Weights of a small transformer language model: 5 heads of 32, capped logits.
MLP neurons of a small language model. Each row is named by its layer, matrix (gate and up: input weights) and neuron, and shows model dimensions 0-159. Each number is 500 + 25 x the weight over its row's rms, rounded and kept within 0 to 999. Numbers have three digits each. A neuron's up and down rows have the sign that makes its largest values positive.
After each neuron's rows, "fires after" lists the tokens most often just before its 100 highest values on Wikipedia text that the model never trained on; "fires in" lists the words (lower case) most often at its 100 highest values on Wikipedia text that the model never trained on.

L8.gate80:475486484478505519516529507497496493474509506493496476515498466512528499523575443477488547510467535488502518492475486484514495500548484497485515502529498560537496493498491479481517512486489541540550482460474515463488516507529506489500528492469490475512487474478452550518486442491503509450494436509510505497505506511485524471500450492478495514498500450527538495514524536513480536512480475508527460503513502517453520495467555467499468532479527534516493485458490486501509519497536472
L8.up80:483494507460531474489529553507523492479517502533530456508505517517515529500505509472460496510432460541506465542507539514519504520537490462500485517513480506489469499486481503459521537468498532500517477530495492494543496475510476484472502546497537489507520492565471544495494509520475507533521515497517507534490542461521510490486517530522465521522487501518468480487486503483526442491464489521492429487533488530469523510504468469482507550461507493466517511496486487509477463473510512
fires after: " l", " w", " st", "t", " re"
fires in: "life", "wife", "until", "replaced", "bridge"

L5.gate28:529532503530490459491474487519481498480511488538492528475502514505530562510489515494516481476504541521492465523520510478514512474499519519474496450498459444492472467520514489475494503490509519506498479495452503538501521493488480517466466463493500494454545510445455504443489498517528496483552505500510501521507482501503494527506531543528491516480507504496550524485497521494474513510542516487534469485482523539529532555482435452490481500502492525507538517460495472519504478500545529
L5.up28:485496501498472483520517512524517501484495468456487479526431528485503489508487488464535474461514522522504495492525515523489494493504483485473457468468473441507449502550502530505490473495492500520516503492546544482486514506498507500516493535484509520514502489462543445483561523477483491476469519496476493498546515516530434446518515539506542507468478532510538504555541510495515491521478463542482502468515476525524498508474492494487520501512456478507480482487500498501505492491512441
fires after: " s", " d", " t", "in", "p", " S"
fires in: "single", "due", "take", "singles", "said", "singer"

L7.gate92:484526522488512540507506458486521470536455540503504501474508527508444474498515548509498513515477479501486490511445515488509548496473490506514474527501510492498508531526504506458513497500519503563515484477480517510514525514543484494474517478470497550469551497466461507454495470520503545455476514460524528510523556472535525492499498469484491490533492510539476511544464534528497484503468501469484507492536490485485540517522502507504448493469523477524526504531495494555507528518508503
L7.up92:469517492502521505522509468486498491440453503500498445468525480484530489486542567495502528488511511491488504520462489462527499515467543535476490542532466470480540480501460527551486462498499500509502512506471525489508473490538493539503492529530537512519514456523505534461528513510506499524486507485546536535545528520503471479503498463497467529502530504515502486516514495500461480443491513522515494542476486549490509501524482483477526536530495488515533519505478497503484534536525508
fires after: "art", " loc", "re", "ac", "s", "ow"
fires in: "were", "located", "started", "followed"

L4.gate13:519489473547510479524548512486508482522466483496452481487537500512464464453494494518529496469486496484505540526442515511492527539474498516472529501455530503496494530540504483481478499511515515519523451524506505520484521527486487488474464497486496566497513489521508493521492548486521537501506509532517521500483500503521496462470494525537470463502471446508531526475502529518539499521500529524489530517490516455499499560491503510492487539511524437493530507497520454473545493458498485
L4.up13:528480498549526517510557508519502507476519480483497492466515457519483457457489526509451522507479482515501459492477505530471483514517531521522478510554487486521494498464471532503491467473522511538484499481534491521498524473519512519471492446546472499488467530494505535501488499480537517514500505482491486524477535490516463513512568522549468546514487490511497495504514542478447498478503542490512525512499504529510532544540466434506505508537486506495477486486551505501511501513488532
fires after: " whe", "it", "he", "U", "aj", "inal"
fires in: "when", "editor", "majority", "athens"

L7.gate392:513469494518452499474515537490521517474486545531470515486498515482479486479472501468487514460451512450485462527484503489493531493522529532491475500529540487503501490554474495497517518505510543533498495534491470554487499473514485515517522460484459545487542499489502526462485508485447497526527469520450531508499490497451521529469465496515483462507463516503493516477506515487443491529537498515486454509485505500512456491486491485458476517490478466505509536512473491543550498496477502
L7.up392:533508470507464478476505479489498543533468539510507509508509509511506447518512478485485507453509461500478449482488492521472501527520529492485460476495487454496488444511466515520517496488490542501484531557529508528482455489489514488525539515507510499542542469483512495510503531520476494510505478503498536511510504503505546476498468493518491477511493505494503525477478511446488456531531494492482455457452495559519475492512483453493522521519481526508556483463470467501479536541506467
fires after: " m", "a", " M", " k", "j", " "
fires in: "million", "mary", "campaign", "killed", "maryland", "member"

L11.gate94:484509468476528458566483515512531490530482530515497493516478512498507481556481543532499467521479478495509457492480522476472521504501505457533489507515491517497490472499451525487505537500505471483520480482474552542499463489528481453539523478498473429494499472514520518465479507493536491487497459449480487526470500512513505517461500525520498524526540483493523516476535515483475549509457511512500500488482539519523535533512532453521458492490496475486475474467490508485530491487485516
L11.up94:454468497459510515490524495488537492505460505480520522500525498523465484512531507506451495495519461530478530516477508500479516521519504503492514485483527480527524504505505462464505495489519455498466517496475497490472459511477494516514513474484492442513493439513542480494525503474467471482511458458452448517461492488520492504498485554519513489502514479480567505486501484517468503494510505517492538463461500524494464486466484522476478477491505457428502505551479492494541514532499456
fires after: " the", " The", "m", "s", " H"
fires in: "there", "these", "olympic", "olympics"

L2.gate292:542497503559504475500511499475500501504509470499463535424482466470505505485497497501502536524500497514505485501494500500499498496502503537519503496502515493503542501502501497496491475513507503503491528543517423497451554500460502500500447508505492497494501497512502494501520504470549484537500500509466501504496493502506466498496501498537498503505493526390504503503499506433482398541522500464505502451490498518481503508497486515502499532481475504504486500496436529508506451472492504
L2.up292:537499495551508506500496500493497499496486481504533515436514484487509493467500469507515496543491490530500551499495550493502497504500500520509500500501497560511503497507505508490505473431499496507516481540495507501539508503471500501483494487431419530509492497469504503495428503520511509484499501505502504503493522484514460492599501501420498510498488464493495480511501507503499460549506502583508498484503503500515536509509491499518501502474499500489527501504471558491513537518457501
fires after: "0"
fires in: "2011", "2014", "2013", "2016", "2019", "2010"

L10.gate312:481504519524472462486496507505526514526470540508500486461489526464524497495542525462486518468471482475499484512459481517521504491509470512505498473479493507481448462497475490502473480475541523558495496519497543515474512443535507453532515475478506516502499556454515473499475495513529501506526513505477504511496564498457507458485511526523423488490511500483517552506442478528475458513475534532531492472529508482487486489494493487521486485484483494494509490528510509505538478447492512
L10.up312:513502504493482504496504481534457487463481501541480518496528492517512478467520543504487499526465500491484529538533496475540472478491503519482504526526488495546506458493506506446513513499517560500506503539515505514485520530482457538531439519550496481456473488522517476526466500516449535472498489538511522472504524502539509487523514547500510467540485513476498509506472512490477481502515478505526521454493516531524519487456513514517513487441491545454519486528496470510540535530513476
fires after: " s", " m", " ", " M", " f", " an"
fires in: "some", "many", "my", "any", "zone", "much"

L7.gate145:470454521518504524499523519509499501501458467535474466527521541482537508524525481487540526493485562461496491528477494461485482506501511508477457487470520501495515493486471496503513530518509525501520493500473552444484443524483499458514477526480500465498485511495436511481513473496493489460504528533463537506506468541453495516468471473480478455460541502516492490515509515533505512501490536520563498474493515534530533468452511501489482514485502523524509471495478478493489505492529514
L7.up145:483493528471502499493505474526491519470456503526516423483551535517514485523522464533494557482523528496526524515484487496512515492480497512454458515456514473517483516497496496476480517532520488495461508493483516449533438551476533474493484505494492501508451531501436495494516504500468486484497527539469551506518479518497489488507519474469491476480494512512499520531501513479495487498441516488558490508476499513493507465443481514513541517480474472474507491527474526535490503530492495
fires after: " s", " d", " n", " R", " N"
fires in: "no", "so", "soon", "does", "do", "role"

L4.gate490:490523536526522458493493542487516476513514488541505513465533531512493495502559473522514501486504509504493479490432537510484481506505481459498476530456524471493467530472528510509544512501487492547499490514517481496522469521447520457517496457477443477500490518492498492493492489523535487493512505456503526496496542472508459540504485487480408489491505517479492470477489508488528475519520487542465528496525499505457451518522464491518477519504496507463482517523527494533529475503513481
L4.up490:518514526495523538507546473519514513517495463526460548498527565516515480561537514476474518515500491516474470530515513453449466468504456514510506507503543469504472521491497514494483513504540516517496486510518514442513484503473513475497508507441514488468502522486469547453490484509505525523500520455549529513511537533487462512533487442491481488514521512507520462486457470501502500507524482491508487541504504528490505505493471475501473504480471527500538489477501505511520514490553527
fires after: " b", " B", "ir", "ost"
fires in: "both", "between", "birth", "by", "boston", "rynkeby"

L4.gate203:431507511532492478504449522527491466507495492532507526480511522498507479488519504490519508481481491504477484495465535496491495558500477482518473564473542510495440553496465530499530543495513494510510476475449511499487503480515496455490503475500528507502484522504488531462528496538533506503459485525499550511466471515458488530432487463474471522516533467471468487496486500534478484472472506486505517521486535469531485517481520473513486502509499490501465518486500500497483479473534558
L4.up203:525463508472513522501523524541496498494512473498487481480507472491528505515546545523448521509531518524460502537496511485504497514523517508527476511483509534499514470457482509479554503469465516474509511482513536494488497505505496453509489519537487452487506553521511470472503470519502496452502540469510513522516506521493459451457468487436481510486463471474510524487478520550479472479516525519513505478466459497502444496490511466493496543493493485470515514489460523521449534480525499
fires after: " b", " B", " w", " W"
fires in: "building", "built", "wife", "buildings", "build"

L4.gate493:475494500492495476512480534495531490518491498509555527458520537452499488493526471526510475459445510475564488473499547486504501485535500466482480530576492518492499546534504512503536501491475516544519479464501492520512504483486513488477503493476526498480540453496509456488531478531474512470531472488469490467532468524496501523469515529531505493484529479475525532512480498474495478518494513564514464494487537504512492499490502521496468517533491560472488510506531502486539523474518513
L4.up493:566493505517518528485521478520484490471468508497475443497492527460472498556460501502508494494493488494516524497516486520492512506451518526478534479492479520479442545512520494481497488509508504480488472500467471427470487497531494528514508508491503479483482488534502505480474525508531526478547463525483484498501527511431472507484525488513537457514484465564515511521539523587503540500463494518484497483498525494471514539482496523495482520469496475482496515488483496514519480488521501
fires after: "t", "f", " E", " e", "ud", " w"
fires in: "until", "before", "east", "waste", "eastern", "estudios"

L2.gate3:481507502466489514499627501474500502501500476500541498489509533510515464532496573506496511470502450499500466499500527500500497490501508421485493503499497510499467499503464492504488514574489503494500509471503454498533493502452494499501526503489453504504497505555507498512456498533522507472499500497535497505488470514502401501476498502513503499494486484521499498495496501473500502441495494504493504503506498500472546507496462478530495521490504497492559504503478494517504496448508499
L2.up3:513509501513502503500514497539504497501495473501463489492503499498516484504497492505515481487498501494495533497502369498498506505497496438492501512510504514498498505505495486501506451492502505498497488528472467496468477493504492503495535502493506514494496508469502507498455500585484501486498497508535502501508566498491461500476533497477502501496463493584495499480500497496504477484463503553501500491503508489478569501499462499550502426494589500501519495493471520495495452485530507
fires after: " g", " J", " C", " G", " Y", "y"
fires in: "games", "james", "cass", "year", "years", "classification"

L7.gate617:486520500491490496488485501442519471496467536517486488542504560543467526529475480468528520442466495485513540497465522508560533530493486518464484533460463541468518455482482463510471501489520485512526477531479522471468538505529494489497489489500528513470489489521552478503524502494480496543428502476476472518497458479500478513512503485474498488477511497501507524491517506532523515489487525490533486509537493495471461520507529469472481514484459485518500500511466451500535505499491526
L7.up617:469479510536467520527500495491537505503483507504526485462493511506486514489562489497478504539473517486473532486464488521496504505540498520455522491496468522550476495488517511499486473500496559475487490472466555524501488464516498526492466503503488496549489509515479462501533552513536526512528534517501535474491430517512528478487515519473486527506532484535508516532523501523536504449500476460506479466495515497514499514493480455508517509481517470492499503466529513487438473527433481
fires after: " comp", "v", "p", "le", "r"
fires in: "company", "complex", "completed", "control", "compound", "involved"

L5.gate95:510447511523557551500518510461548471498510499516509526508475508533481509469518531463554521482462518506519480524497487511509486510481459478551521484507541516526491539500534468504481527495525462494510473454517501534485522487515486482475467492513479468516506454498522484482536508470534483485475525503462472518519510508493475507467516478493524500536530494533496519507533542443510512516456544504520476481515516525498516549495476513495486492496520518522482516479488472492490490493452569
L5.up95:508526548531533464578438512538498467503458525511494529475521477481504473475489524535500502443487486512496508505471502498503450533485550505531489489507485507477521510487541488521519515481495448493490493528492451531496518501483530469462498463480504534504488505480473486475501518564504530483484505469494492499531495507525507505505459510532511546518527474491473474470487475527518533464498468480545539518495485468494515484504505532478506530518520477515502509510516496465513457531536507
fires after: "9", "at", "0"
fires in: "1992", "1999", "1998", "1994", "1993", "1996"

L8.gate561:460517475513467516493491482530562501489492510473540550517468479467493467516541537499494458511533518505515514506515522513501449484513531469511499529562516458494535499547489510522496485493528465498477504461475520469464488503532488504531492539503483464507540498548529509533470529540490545467517500491484520508505489517530493560483505495522488484493506459487513508525491460488513490481490521534506491485558524498532529446476530515478492510491499502515463493515519548471520510502493518
L8.up561:479515542520504503492479508501533468510511484531524515460462506608537450524494541506499520467479503514500494515488499470508470495528465510517486514506507477488514452501487514510510523483542457535485498508523526484517492508457531494491524456531495508475484487521540485510494455464517514452489497444496475539511535494497511492468508491505465521514468536553494511460469519548508478486474507498504475512452489516526512481474481488548491516473516471492523492482475472514500505503541496
fires after: " A", " H", "A", " The", " C"
fires in: "as", "his", "at", "there", "also", "by"

L4.gate152:485494509505512512520501508472495470524460487517526465517494534528500471526534529500493467494476545461469507534536487479518471522519487488500482462483474519502526481515537486504469505505522489502551451513494511477509514480507478493534510567540501536514496444517521509479527464524525510518476523514454556504515532556496491482477497487496478485476489461474492500476525500470575489494495533508531464516479511491495461472528504460524483517484495490484547454522463510511541515508526511
L4.up152:461533511496516514566490510532512507446478570529546506532531468474484488526559486501492522532455504500494481473511515534494516510488523492504501501566504532494469527528482478502557501467510471538482465455473483478497528476486529482496493500491543481520481515525491544495470508495506505481515501543474500483489495496467509496469478486512491497506505486482521506488558504499533465485452535491521480482526550533523502487498471474497464478478503509493493510488515475512514486436507497
fires after: " l", " m", "f", " v"
fires in: "more", "before", "like", "length", "vessel", "less"